config = dict(
    lr_mult_qkv=0.4,
    lr_head=0.0125,
    decay_shape='linear',
    batch_tokens=65536,
)
MLP neurons of a small language model. Each row is named by its layer, matrix (up: input weights; down: output weights) and neuron, and shows model dimensions 0-223. Each number is 500 + 50 x the weight over its row's rms, rounded and kept within 0 to 999. Numbers have three digits each.
Before each neuron's rows, "fires on" lists the tokens most often at its 100 highest values on Wikipedia text that the model never trained on. A number after a token or word is its count.

fires on: "7" 13, "5" 11, "9" 10, "8" 10, "| " 9, "6" 8
L3.up372:531485533533408542511456426418562509429570486497557461399549523509454478526460456373535495545421510454501518522495464465516472479478451525535528463444509545469619574481546543528464482519457454465543556513487536433523496535567508554391407505504654516501400495449501444487511516520538579549567475426594546539581519510462552565551556564564525513534475474507579501453511421440451478620531450522462481448459498506540537554450604538454525529556387567474478554439490460440462564579500495557561470449514490550513581502545590480449612532507504532507459547511419425407487434485414444512497417523452500534546419554472577571455474510459484461484515508480583526468454512433420510513544
L3.down372:434466542529440409406523530426437517451447464474505484443503506566480481537437518477505452514420464441432516470384536575509491428521568550513496451384564506492567464549586563490483570512439506462528455461554510449451522549518520475544512473399552534477422396443525504526448585532545557403477507550513497461555528481518495537482485608534622513474498506606451465492499437541500501559499504471551454554473506492522526515449562555561591521430473477511545547529481547503495494539492455486607546519552465454508493510575520472427494487452463454453540443590449537469537455433447454506482457393375504580453637587535544577572525519512552481463488477585537531419399506540555548399495

fires on: "the " 31, "a " 22, "| " 14, "as " 8
L3.up1014:598512383536465539514480538536529540406505585462520485576555483510416390443473364497489505361466520455406439528437520501537568488470445552463435497462442510468484427538512517534566385456625512411565539515513471507528531494471426506413491501528450558434482440466473476509592439444575472414478497530500458487456483495543554521486459488444491344510516553476621468497496561436495487548508577473560547423411537456456491501500532474539542590486575482478548555586530517428565428514476521522452458581466516525443550504533453511509454514562474577462456417522460449478494484445462547503543415529477559530558447554500450501528591492552531508478550543507536468453512493597481507544537
L3.down1014:445426551540463518477557585467546545551479517547491558523521541494459577416554460448465507448609416578430517502431529492525482553563419562531491524508498620537391485501502443512478486529534427473512405417396420474530495396472532552469546440474490477542455539471439582556480502395541503569464468573522580532504477563485548548558459601536492540503499588430589575565507472476575507527478548422484400389551377548480502575516455566492510468594537407526458432485417445535475509471508509523510462508514643471473548486523444574581477502511477518478401473511512456517446537524541458394498492457500454568520533494513455465489500495562452530482518511544503559485418465497515455481509

fires on: "of " 20, ": " 18, ". " 8, "place " 7, "in " 6, "). " 5
L3.up1023:563384526543480548489486563511532465491446522542615559426500368545529595486552420530414452501511469554498534460462526520557469492542507484519375495516474448502525436531530475621559560502462591473496409502544465522535503496480430457410492536454465507499454567594373455469461489533404489540553494528546391503444557495569554511567528551561463497522567570465563422542520525520420539546471482456516527497477437464522559510549499570513473456583475520522525521504428510494499532488489598544522518470482574448476490513516471477463568480407591603521531522439431455360514539446573441461473430514458463419458496473500644546484516499525371505542476482473517536553484540502438472524500
L3.down1023:501513558462446535414548485396502437568441397450485589553546464502519517503446454445461510500462445374527522502525416463515519489588573531475511500450489535451475625508475602475492493556491504535473498489451488517501544483507486495589490502490547576509490532483517496541505485412588463402526424492462397445533476441600461566501456601484511543487553568470440517493580502478545471444568483537501510547589505511540470421413604535437518482532563447455560450441557550462534627399484600499515484517543522482524507488384473529462512535521530386517537550539543515579624401590421440502548495467526506464519480410490422478458524427533624486515456505509505525463517506494539513501465

fires on: "| " 29, "(" 10, "(−" 8, "6" 6, "4" 6, "6 " 5
L3.up707:498511578482424435433418523509482492536490512517467497474540529450436451493473478528522550522441474420523469519451582553568442570493573410470496513506549495472541575515445503544510443481539517532612491349474516579478548672499458398489505450485558506439508494584507489431524491549417587530525535483521446454534457501522399471510464490420492512504450528438601465498528546483438505486553421514390544526450509417571495508470588520507429545582470524420543598435523509510423464510530491487486521481590462535580493495496596553453502446593497573483494574461488545489451472481549499454526414536424483519514543487580578446540620390542450489535468490456469436493481395492528525553484
L3.down707:531507552595458518482428534413487479482508583584497557539527515488527456535492469459450542534507559486569449479448553500521521546588561493491488475488463537462494650482483536502535485485488461447529449413527464448492525561446450476601524515459554457503522491473551511558515454427482580530538513569567622475533575556470461475506502508498532487425465507582531485472496405485475523466446556480455447595541372420527533526544498521508474544635366562538510507446462538603397516510525554402478591512528442408392587492508414527445513411463500558568542514506429562530544526497480420507448433523442452501459505486538513461507514397475410490445420489473500504469433437455551557559450

fires on: "and " 38, ", " 28, "| " 9, "ve" 5
L3.up922:535517549408481578489525530574524570478480534409470455468509547477421596492519537551525521502499578391491507480513493500478465470469492515501431440544441537500484496508530416546444468540528484540461556571481499520574536485499498560513525501524480511428545552506445472458523516367483583456473549573494474478550389511561559495427606580503559498467385497531428539466493506503434366525542517512498588464465464506499522503464637490500483560448543545515574503414542462466436521492492437512503562587473574472510507410600523512503521537487411487424493565530525519489434472570419505475569558418463492454429543504562287458474513559558516528465492541442462426476455575514489556429489
L3.down922:555503553581513459559482504480476443476490465577452547499525495508582462562518523559554433516428463554513530509403450487508502508545481498494521509555546458450476517482549534440518543413506552481551557466569535408520460496573605442521542501474469503549444511428482521506540415600493417535407433483469479563436488475456441477579439447502473541573546485402523503600466519506548580450490495562444434552557527486543450457487400426579551466574476465541423516518483431536505511558521408445507485405542474513472463566413569424492478523469484518517525434445505472474637492435539532498493440570482542430532405528491648563449436463419507495588495491575443599596529475541482470562481

fires on: "and " 22, "is " 13, "in " 7, "(" 7, "of " 7, "-" 6
L3.up926:582528371418490519471469605517535465482449517561540453486516397575460404525523545595565484557457410512551510479448530533532608499541505475537554532472531474492477527477623506544453469569405587541450455498522437482494548579515431583504488564450439520462470521452603497432435447515476491447515526440483488501533561469492418415526480454429577436516399541483475497481570485492532522544547505578435651538522495457520441479478516473481475442427422455403500439535529529462506518512583445583567478565486477511548449455529561527448550413506538531504423479506492545396541498551497459441516471456518494558500549492478482493559449540535451449537486422434606557412508431509513518550548
L3.down926:525567537480493502493430471511393539499482504488519489457460508487483502392522502505481505499506495490433486529399515514544522451507464569500445491487600531518529441493459502486523467595400520529411415548427482549527509442521513521526533541590444526475509509500470551436516538552508536517512484492411527425533467567528533500427420420567450520567529535561552521474422426503410490510584448477432569516505519374499609566574551558508544418557598442440578538441400500480508540557577566452508528558538565467485541380587452569449407450519509509508476545506525442496536447583427440452568567560504458504502464451478399413483545554479476448528535531524433526451463536565581405478585

fires on: "| " 41, "–" 22, "8 " 4
L3.up1096:499459500472554534612506489534569491385605534526449498499494571528537540542472496481471462437414450491441490457472543442460477506470530457489475577464596481535560486471512462503512507415447518404513533561364490572512502550504445529524594414470525528539547487605474440496534521521462459545493518539550478511469419430560363496493451539564585519448588498517462462379657414586514476511555468501498454508511450529466468450472509493406459608563447538541554601461491423463511524465514456476466494459435501516503452544511600464571428431564550516384537517408516552515565521583527486456536516501467424471490484508472497469498509532439507455444440499498634479503512446511513461447497
L3.down1096:535566462453445548453492540604571478483513527469554556514530507595513485670411631481489446493454519465432515462487577470549572528567528479551452473464539504442489482438514526464443417437519505459504507516470527447554477560471468431490482514541521570504518423500443499526425443509564455472510423524505441458573476526501441488449412564443550475501516476439401490443558481524604469490462525439586424539473470462494543516453559535358433501530599634537522485560531521441490511437476466495529491503485570557520488532494466545548477525494486647406476504471487595488509489469528392447486441593545505542526562534508540483560467549430526434467505520440558439563593545496410485475492

fires on: "| " 31, "to " 13, "(" 11, ") " 6, ": " 5, "–" 5
L3.up319:544495549474609508443594524459445498462421537430528442494509519516434572545474437532598483387491474516461503501474451539558548516556424431449466496506505472449510437421548489484498518498455528535522476436503519615509421481434386525441598480533459530520458551507486505470539530493543516421519502419438374542513494571550393543494528484436488570479557437521388470508516565427448455533567546512484475560476541589427553536480509517577424521494557505451533485475520443510540470490495434549525528549497578554494538517571576430453562580564488534449473504467522503467499438550483524584444548557503456544442478585506404554501378506435530529452486488461507511450629427603425471575483
L3.down319:466470587504519514587479606547491513562492514501627455441537544571463491426458590516529620466501551449556428364560577616590514500536474496495546533455518560567495468545526597426481545573423478480358516545463465537435542484518430489438492511549490435555483422533501477452498497513449514472412515492512533486546518537464539571462556382535525472504457592508459515461481521516503538429503484472455542512485498536465470549544408480547493518607556462446576545479468459509505499558452484423470531459441461516424513513467470502541464395446459548477427568579510520451491589528475468542567490529499525419379534471476436437448455442421463494512574520524392478562510541523519547460502

fires on: ", " 47, "), " 11, "and " 5, "re" 5, "\", " 4
L3.up241:442527558537564586451444489546485439437449638586554503524523513440543604508507587567591458508541496485465480508543461521536370551424399498466511555501455492554495442537455457505517496571508529587564578494491539514510559408476513599533517497455528448490442479484524470437329412482502533529458490489464443429559502522486405505442510535448554490419451562511494466502583502467551490546522518583492509487480535517478432535471546493530554566454567556406554493422533520445485466464536489577467440488473498594585511429524489483558664485562497568551504554497492562464465399495486520473537484509458411516488488552496487416544501521541436484494530483465427471473419501596421528502465
L3.down241:450464523495535470495493477604502542508496442487525435457583533487518519518516514419516509410503497501495466501446510454549607400543530419456523528519499399514475440524533494483498534581473562555457585479512581490520456563462583424524541461523456488477514503422503478563524511576527492557533496512542476549478532490510426457509459534501486478568548484528522553376484543547530479417584466515542503390544512430378459494588488525494515435483516528511470559586442456516515422545476509445394553552519514484423440551391463554583416558553502444522466551502545437514571488451556556352377507530430476444540370497473602505501494494464580538527485561588537576424547561440508470502558

fires on: "of " 24, "-" 16, "also " 10, "the " 10, ") " 7, "–" 6
L3.up1108:513505545488483523491516586481428543478453462417562531473501440513493456518483477591584473494426493481549502565548481584475555561522576622448552430449495454528426409492501439536510378465429497486568504515532561571475522518364525447474601555439557483536421536458499536497449553481612560487497437375510463523611526498519439409458469497517494585506479417460408549536523526592501505497446443556532445450441490569538494525440524506498488373477432393419511399519571480517499500548467481486446506508552436458542517497510502539567551475460555490406464452480549555554497467481414528481585519445536473568514512535573468572559505420508525433459464479566523497563508510541479567498511
L3.down1108:552534472575455510516524540530446488501384442538540456565508494482509567441449494502440449479433544437500511536598463531526482505459443396506522552450529432562530503538477554384539499586432514538366518467544441497563533491533485503505459500480521491439529620549499496529473524464506489450516456504485512487472552469538521430403567497584465513511512479574586522526476576524514344592514492550442559507510375499529534463490412546475555502451513493408557550576450497455559589500564465504442517487484541535555446545451361542588473520469593570530458500474453484501470541564489518489372520504517474471378449380565586504406556489488460497511517574500459503564545521510494448470516

fires on: "===" 15, "==" 13, "(" 11, "\n" 11, "- " 6, "| " 4
L3.up309:540446504491525508532388480440437484586535563515488465519526497437436467636479594518500543448582514547540539453502449511516497422382509509386493561561497474458500488565434516438462484491531554566519506496445466531451570558497398504582493489376526571512529459491478511440438523558517529506575538615434517511527415474550521465548564574522503444473531569525475507529441490454508547474425471508417546437512500450452473488503572462495412485512529463487541513514439484497502569597482483500490462499513424460523598488458508485534432457530375490460496455562440522466516521560498576595471519507438475528515564619548422468543558594536451493391507409534553484523522368566532547440560
L3.down309:496436429527552552520400453500442424642532585462452481496495478421424446538438526530502573546550508536534460552523484461483534476485502575473542555503540516543516564512503432468477484498505557490547484439515491467556500528476531547477484463463546583439521397576465541465485496494460530483533569573498470510465471554552460594547534522509471527484526495545391567552476467462533373471425510505567480450527454467557471486536512495474473556469416498457582514489500528542513519582481465498496335525392527465515509520390464357500461501497531517356526528549489477511532411588503554521438586417440392505533532498664502508499524524591487523545482441502503395553529529577477547463496

fires on: "to " 19, "and " 15, "-" 12, "or " 5
L3.up483:482514527467524563467522551479498488450496509426458559407353489493428492553605493479503519528443483519458493409425485554598522508511442583644459516498535430459481528378465566541480458568433544525516572507545447476504498523452487464501549524507520474601528445533562530513432548491532488527521474534562492504554423423478471494517535518521351540508433470548490462536542522457525462510467437470548451487478475521508409524462446532600513533470552472378537559538529479418445526509524441555536397580579580488520528474546464451492536360504485458472478549548513533514524464496556529459497449408582570527499550465513514482570480455597573521431439494555558500377606576446520511503509
L3.down483:389554534491452477477478491464483606553477497583472480568535509450579484445438548491549518600453431438535427533447467494402483436547573498442517430515530569582569489553479481452580501530463483436432549474540491491528510416546497556553440503560501584395495570446467488471518547439500561599476515478488533446439424570408501596397482453503649494523474538473528522489439486518479584527531594520474569540477598474492583516538542419509453519505486468550517499463502476542478509478497457512471488499411560428472427472526495608503486564543544500504434388480487504487393540493436487445517492620462446464404472540480479438502546529503481472540557535516491543605458454547408467522530

fires on: "." 32, ". " 17, "| " 13, "and " 11
L3.up162:482477587475507549536521517599459450465513510508497499524482519545502489453549525507497463507510481527529547501478418430580516496457548524536436556498513485533519477478511472545459516499517512461475572565519401554541386480400452544449512465468439563557512451497511458530518498486490488490459548461455410544455531376424434371479519447522512493531456529547531638464430540533459511580523453616500582565520517430527489555612431507523459584457444487455576375563479524510469477589561495534422437586429522442490458450390533596516512530584493506538574507508473552514448485464520417487563555508612440508449568539539507439583424558431507465473460448491483460422431498481536561490387
L3.down162:419515451523408498551557607514450509484417498450531474571522511457428581455531553558467436544564496473517526463445483488542475464559482450519468551487477510505533518546460472522420438537519561526569401521464463528480474478579574518493518493534496398527503388599535468542364471545580532454625488482501411601519536397453483536567528472526478470511517595467523529436489460505506537516598449531533451503525447475558508421518524568494631501641438546520590564515478528508474493533499534583501495506451534484440501490429511518611456468465578480473494427500497529572477475449500427564503462482481518462454534505491479522525370385468503444526392423384447508518509548528513483480528

fires on: "the " 27, "of " 9, "from " 7, "between " 6, "that " 6, "Between " 4
L3.up649:591565460460430565490516503537445503354498487559414615477487442559462514544507534476523442519468460442588498493505549401469547368474575428480518522480447496542507483523506507465600486502514412529544583560519508423495520441500429530509489512590505477595517499475525517494429425449479558480401459470501541499518472586548572521449463466593529516463552435530512593582583546495493465517451562513387508501427554465540522435413562463557496489431456471578498428458494518486477481441434541488456538503542438571527514517505521482524475470540484493489524529436549471463593522412513519525468500451409509424469554434608510432548535487571593439561399602513501576506438483496454536520547
L3.down649:416395491485474418488421429514521546542534431447520492523527499515466456575456490468507557474520476528439585514391498390470466605456403501540523538461525455461494580464571543492493461489551561540494385534445571535535433542550476456488524529385493537486562573500502426515465574538529488442483544582494579482495453458581497443501485498491477468577367463500538432426463517521534608509552577471530434486484535493482513576508532489530523466580549474597565454502484557514467440618474507556514362475419510464564507523523546434513466614529561528512447469591575530464519477586489469453488411500561481567587514525464482552471467586536488475495481462567472498514473519484431498444410

fires on: ", " 37, "and " 15, "-" 11, "a " 9, "the " 5
L3.up1057:535541419406502517500539587476472480662462580551505492509498683511464558535449438609519447499471513460515453457381397427515467455456434549496494533561531547551494495562494532491564459547588491470472547427478434519497481439560459569464498555538411486468595513434544478514428516475516489463486505573556509534604531396531469531495546565396456454458472532554538477533429531457426542483424504498523481476490563474476576465507521474523482488555550451511429469447505463514525542540557438504464518522562529445472530551598510532419459571533433463467465397447489467519418534465535504508600515559483542385441500564524489447449471514463451500446532545500513539575425477513538464569433
L3.down1057:553533553581416446507616436575452464397544532389572504496495532473550470471481592523538493519469545528505533472495592452581510472583567532589535438530454470492467502470470413521520571488490443504566430574522572443472514607420535457515529514520478462487499423486464568559562471587517544573508461495481582504458445490541591570538420532522550510491487531444430481421530517456534537470541548507496453511533455471625477615427396535453543450456403530432511471510539554432470487508538573393480443519528451539520387502477458475550431394448558498542494603539534522402495491501522524420416497517520485520499518539429458600470505534478474522480484488445457486438475537476444494530460

fires on: ". " 28, "\" " 22, "and " 9, ".\" " 7, "; " 5, "| " 5
L3.up609:471466522566558545412551496536543534497537481523477410513517532507411444526498510488496512444499565456425497457505488386612499495561474560549496497503489442438544449496494362489440494533559554604447492557556552451485473536515496522484415448369530468455508459571485576418548402435504522535473576483486501565426349449510486484545501404478501541458446566515518566523463429482428538496555570601495508506523495450430466558532458482568539442455522513466514394448605544465560572517503482551491447493494565486453474516577469408549537555483491469508439460509517500444476377460517442457577528485455497423495519522543547490490403601561610564471546520468497562472507438507469532562482
L3.down609:568552480528483454554542550433392453544514445491555522470475495502471517517473479461516518542505484499548502534475569575522452425564498401502369526565467499442462504439488538550444483539521469400530461546486477602474500509486368507519557501498528431532584547448574497487475482453473475394507458449549478430575530519395586503421531548618468544456534441585476498406512555585570458428504494451475446517484540539540417491493469538508547515549462553452523496418429465662462511571434538546558481443483423415534536558456575512484433479501407472536531475505475593527489542491450539506444586472534419547443531604455537453530513509516490421555436499578489516525513520555594514501500

fires on: ". " 45, "." 14, "| " 9, "_{" 7, " " 5, "}" 4
L3.up1131:673440532476494521537466526509429492523555515470468386501523555476430455514537550504466478443497517487519497450544484485549464434570568539451413469455436416516486559588531520463414535524521503603513562545483421469461455510484446511554496457462472530520436575477473704447534478422505580469470503513449526585460517525474474464520486488513530571516507458482526537505468571502518579552483487457489592597442541535466376423552493549395539482503564431474465443479421466524476472490469570524531553456392480515534487482545569528446458509501444556506571476613592495493523511555541542447652515496442476475465466532501481510443420555491515445482422466474429563426536536522467450500536
L3.down1131:508471517566449436615597576580442555478497430505508527383459461492540543425523530572539510508560473602491507436495534410533525498567576428534455576516504544479441474465487373525484566537475555513480467446489454465529445518445514568538499439447578484496502491473471562482476457511497561488465469478542535496526406465469571589467534460645445541465370620545511464470483500537548532460459467476461482402442540518517539481519417517407549511502485450458577567569485580494498410545571582502521432422445535539533472558455500514452462520449537470513539481541535470434546591539430473425382466436489494451475568520507539592520450497464520503516408537430583476513527545452499489517529

fires on: ": " 29, "- " 18, "of " 7, "the " 7, "in " 4, "= " 4
L3.up713:485456496465468465362385497511550461411483468520523577548466403568499410480416503549462546486486518570490530541519483491487594533489483488518453475507449525531547509602486525528579638562489533425563598431485542472438497390410474534502482560585500521550490576541478495523487457515497516541491494492498498483498512461404565441480506584568503504513514509397475515484528461424394476529528454495484444553641528467558571429460495535479481510504490507433480500503488566415596483543540514522454480533520444483447510466513543508421535554516524511609561467454449454444501460509470490428502544570504516506435495503498507481426504459556408452537411626485611466573427545524435461638488
L3.down713:487583562505467586531624486483555414538529430532466542472574520526452470418525530500491546432525609453499550442506503456561534431545437434462540517451453430425398464555523507549458487513567491538465469516427371554491492443441481503429541494506460516478553524540575564560497617519576476517457480382490449573474560553424463507487584486411532569480524483515509470581519521500546481423569499406538445480571448441523487518480511517535440430526529603562500420583557492483430434477463452462517484545541474549373580492489533449489502534496480568466435435523540542456433432485516482559471492483480399571577614493499458475489583474550501467472565553586524502511492476533464477481452

fires on: "–" 29, "-" 19, "| " 17, "/" 8, "1 " 5
L3.up357:435474505522434562549519544492481399439537434546479461507507594417484504438471572513402482490555468500514483509438466505513495463509505462536452496522502560511546524438492520572556501590492492528531565679501497505514472507424526593483492536508518589468552495521548568448465446493415462501518488398501431615488414484377428441420496562529521428496551531579436519508531521478468425509445553546506560501504544469541535460525484624531537493594464545494530501541424508450424615541452491524469569571556509433485496434590540490511566421512506478464524477427492567459500509494538468504588554573537445509524504578572456412478503488479413483481396417416508495583584466415507520461488
L3.down357:474460491509585476561405535494488497410496421571564453514468450491527490476414557531564540524513397538424505430420416459421471536578425498475498458488487487499543504461467513534454550489500510377487422538555586504453567536600567520589500610469496567501599479523562485517523476444583489486404500536458582477455530559513534466545625467554465430421481523530463539496498469554366526515545443546449441490565524469511597470557574461498500491497541540525380471495386448468532512450589492464546532463531464484569440470392458503516514543520593484626555483446499505459453577446519460503508451488538546497456509527471537531586534480536489416522497425485446490552471485528459540510557

fires on: "a " 35, "the " 11, "s " 5, "sh" 4, "×" 4, "an " 4
L3.up781:486543499463481471477536458542535398506508528502550510463551476537475484516488491511506423458491601445406484470417465478554511563512594585523485477521503425554506618544511542418531478487595560536502431438527481492386456437516446503513545436561461456445475566411427485506516426473567579349464458492543517466477543478462537526452513549497502530504495615478493406541500469558547581527524555548508534496457500468504626430544534469564415527555467463522579554513456478540530539457548482491602599599514551562451465501514443547519469540493545443407556534507498423495524454383502568520543535439493549466510502496518415477561391553524454447539439601520423433476461566482555493534555
L3.down781:489449467460440574478473519509506634469435409522457443424476479543518555532547528491459563542591428600587539530538600441436397475489391440391512497455525565465542452442423452467491588545517426466485505547432536479596525529468562459460488574461495561611468524532571535466440531570479487603493527551430542529558519553532512466559447461552571464482529406550538587451462550512520478424441500508426487461543483461474446544494532455496507425488568510427471467497489528462477464510425473525466423559531476444501451535374473498463483411543493578586542503526545519512448563566503484502474441564526470496549452550441571503418568476534479543529570551457585579521511497450477496465504

fires on: ", " 24, "ov" 8, "(" 6, "ov " 5, "sk" 4, "sk " 4
L3.up373:539477470579548527451466409471473609413588514472490467515532497515567586473554403569427549421515497391555494522478456467538460516474557562526487560522488499549561427469473561508562431524440461440448441552486545535443429486428528469638540567521476544409501522451528615517444539456460478608427510496467522590556553494556606428461473562509543554492581598541439509479501483485533556472533487481488423505525459539555510439443517457529460475474585538480469625419565540579509538479444510475410530456461498455491534502497539460442468486470415508466483562534417430498395528513487515524513485582455459460553555466544399455501451481461537474473474449469492502506439560521579500450417
L3.down373:558437498496538439573565373503482601428542528477494546497545562537592583521550507635342505461532454419398472602430484471509499452436462524440481487527560609586496619472549434455503573470516524561490505480498516500475467459448500457463565559534485539483579473441478533484479529479484461529496547595499482525573474522545580484397464536502606529453501500507460492442455422434504469501495567431529446531559450529455516483431472446589526550516537477520496495538518499532447516488503572503423495524469569501448483462573462518493477477469439528404508538493449500486396561546522525527453441461554496405526544527536420549433508592513449501438542523436502421538414572533587519468435

fires on: "| " 48, "\n  " 26, "of " 7, "–" 4, "===" 4
L3.up251:428503464508589500494384503463400486495538505504498579562367573516516487453397551539487467598516447435512486497490475568468528490498473428486544491420547487559401427502545482453435543488463526582449430505482464554522447539614442571463562532459506477477531451620451501423463513608545459471634466391434500483470478469498518378470549496556569511472457516491470482495546554500430491540469593523494546520513518500468534540538634563540405472488499509415560543461490491470445592517483520540428527508476527518417447474527508474481611458542476487498491414473549570540573423470473580545512562438475518505368529519511477464462507523494522502491508526465572529462463464572541536452431
L3.down251:488477474404548477418447552473475548474520504469506548484466509506535470481512527552557492612446415432471477543489471518465497561535579477539519498446592515537440562533595530409449391465534451533456530421536450507497482466518482527539462571473542524437542409590459538412352565463605497431529446559423478439510426546558520441464558504588515470535482493516453563566482549589528518530476492459479481479477493584512448593515573545547516487471543423482494467488505461478516526541489572507416527463408594614404380466534539462516484469557575567452496507495476554492507520516480430471504521516541518471411576473418503434471601499549471497504502588386507558546539518452440573530466

fires on: "the " 36, "-" 31, "–" 4
L3.up1002:566540541505452530518475557508562483467608586495412580402494478445481470633463477586477537499427506485455479544488511484518496538537453615528505431551526521587443513646571415492462539523476589444531502544502539579464499452477462550521533507555399600457512483590449481452440474479497415476522534443522428417437600493577510538503391561533526492485475613528509510548553451550450539500387474516479443497464425466549498430465558475473490478511440403531544588501541451448498395561509499529436512491454515475479495453444531531521531484482490576495544472452433472492541502434486541530493564408485545515468519423555501461499482371496499515568531476620518545502490512517421580486481
L3.down1002:534455476446493569486414507429497461538525373586500431507496482529452610559532503464485505453532509503561530500545453472418480624475488534530563465533569456470466526497522472515533480489553539459472506502561468477557528504510484480550456626537507503529580517564489425513399447484476437489511439521485431502579519517566663473567531473498479552492467446498565491467520502508470409525562526488473544509567517484510514515538513450580565527432515415437470578488470482508472545485484478509450624509564527582601589572463457524517550416406507566361450496553504452478472507426531447397558462390532495492562546466581514438409448558517419517518494562526496427498481463461423491386511

fires on: "-" 51, "and " 16, "| " 13, "or " 7, "." 4
L3.up558:548543470489439500539439556511420466529545467513493447520563401451529363588508475550437553537449474516638490576526577453509519438513490457499537488498450495487453452525546544483515473529469536490551526480486436503521517387496528417560559508535492589475531520546555483393497405526497483577527478505454557451516453429533546519514449493442560503528564441519518490514456582488454497529459492514378516644480602509486447394434424550465580548520445465504595463532515419522497467563524468583493523500445520530569449496528480476406493565488470640551535524439628467475476419489594547469504579459453463488536471555466539459515427517530561482526454472526523482499440433450485610530556
L3.down558:509587547475542476470481502517569550462417476480519530570455594463528539431552538453559402500593527527473440509521527613409560494490415496517425429558515570496461512405498527462414468472566399515478454538441481491437555489554456585434493441476504480409587441440505435515472553482522517517455495484566566547487522562531413524542572539516457466534514533542432504492523501497494424466508545429499543450429391537481503547575502418472528520423513495545489535522473494416470479519457550553527425535554592472428403501583376568506422497531508456559503559548508501449528537495432601540533556523608498418571525485568384471521468553503465498533596471498464573478488523551506427512453

fires on: "and " 67, "\n" 16, "| " 10, "or " 4
L3.up937:524531409437517459474522525599517453454538580421477480414560572513529521496575484520562396544439506492531498460501473511534486426349414425523468477499474476574550531531574449597481481475494509576430529595498444514525470561537453466442590428488516491491516529547535489472411522407520512467505494503481550419538507523523480544451532617452539498488474345385563485499472457401544435574546517475568404557469507483441521524453546502500458405537462587471537492558472483521496413522461476522482478565475360546508497532535581554467503515528537489439529555509503547408533515546512535497485542534495382433473472511515476533405579586467456561495491474440522429506515523471481478536602
L3.down937:462509470542468572439462462436550617452489493506445397560468488500452545579534455555498546477475483472530463529458447504496573502618501489565497543553473527525410430513626482486636479467596533510505593474545485529457493506550495576545494513435468467525389422500422510519449416446462570507465517473533430514594456604519460399508482461512518405586482482590564531553579496470595498517575516495518456573508534513451468402475522484554573487479521531445506538524571511487449499520433489564427446466514492444566452467488515500415463455463500549568483436560488452486482475530500393447470485612444578555496486483545458478423524534542517468534479486436409517558474471478434583601535

fires on: "-" 36, ", " 18, "a" 5, "- " 4
L3.up1147:408519466481524563526512477519472459513563534492443440479412598445544621537529506459513543467465503511552561438500540442366583506560508541522500549507496489534538453578485574551480502452521458522414433449564570499578527479477534434567490578492462497480571411390427576522521457555456564553508507501545504456522475590435444410539464493444437600479504533536435529506492598495458513570554525591517495484463518410489554496526413595492508536446447549590436534477476493543417539394491459452538462477517621534471540439491487495522413539488497471452511526607430554578494481435515514418533552419500474484468547491532477485413453495446535518461398545596478473499475517525420485491433
L3.down1147:656586558478551476433387471456565500469610526581509552544419502522510583510533529530488577460430504506536444438470433511493516515499495449481506492584518561583529530434455475461543450492501491432454454483505524487471529554545474440532609505561505511513528410355514541516440449501556539464543500399489476551482559439565505454451494589492504448583418438489468583443409456494485509506541511476463411549501516445442498432444503397575473510498453519482456472504575588444555603411473520544514467572558563463524610523532430506487447547501548466438529480552510490507470466496500485486496453478607551466526501466513493598522443551597409509502457464441422503496461577444531480560534

fires on: ", " 74, "the " 4
L3.up1088:547544361484570528543446520494509396416554498586497530540550473463507560502486544445481590551565496429518436522501503436527521499530553517470540436461453463555609468518515503557522458593454493464547413501532581542488571547518539431548465527512392593407447463495527508483394579554482591587426513517541516534553555445555432432477453462424491517499510472482427491586530521547503513456450504471459422459488503430435547470466527509480451463490525486583601494417472540646520533578518457511539435457472506517479574493464482405477434502455504490495517528582496465470488435430505492501546503466479513557540570411504343528501456460495489499623469493524483485486385534456456528501442
L3.down1088:524594491498478529531425455571482471415470510495527511540475587516549555504530476500514616462606435558488474551448548457483515544536510558480548426427427564542593448524539515486517432578375402460490416477453560471525566458558526419527489540557460578485490399557471538546391522590489580495418500519544520489641468508537492484495539493512560486496506449500450552553527546529469597470523522467397466450500533462483511510545484473518530426492505443528512556457492523585469456462473521431531422543501555475439452515439555410489433509449517568467449475603522456495565511486550518527475475408512444597498482406490380521481441521555472437563482445533590474513508515426468555559400

fires on: "and " 27, ", " 23, "or " 13, "(" 12
L3.up751:555486588526492485462528502508477408548574477541425603503493467521510480435557470532527378507469459417503479489426538570564539512482500537484519543422551471590535499494531497480538475445421468513551538541531491418541482540481521481516553536507438579464503573479576490437456459537537467478463465535448532480559481483432419485588456563498480446444478487434427476507556522460565515519500510599510495612511561497554398450418495558587509597528544550540447447591465444480590516560650437571473540507501400523387456484475523582474500517505435457502547510420499459531520428507506524507392388454527493425535538614544452480506432554468488452508428437559549504433498497533434447564547
L3.down751:458484394398557548521494531515587553587460535451608534487477501476399511422485579485530514494553459491424454476568579497448483491543492443478424531499557561532470523494480426500537489475593490478471410454486451474488509492488401576467416511433560461508477514511498519525479530486488448515552458535534543534487531491526595487465513485527541469479458542539455489483383388468431495532499452480561555488542412538447595496530495446398461571433468501481522451444601546540543587449445565538476494625576513535526584504532411495502526508506520597554420546509478549571464537535498426549473609573501587513396493424494472520408463515454445514466554447413467438466556488506531574467588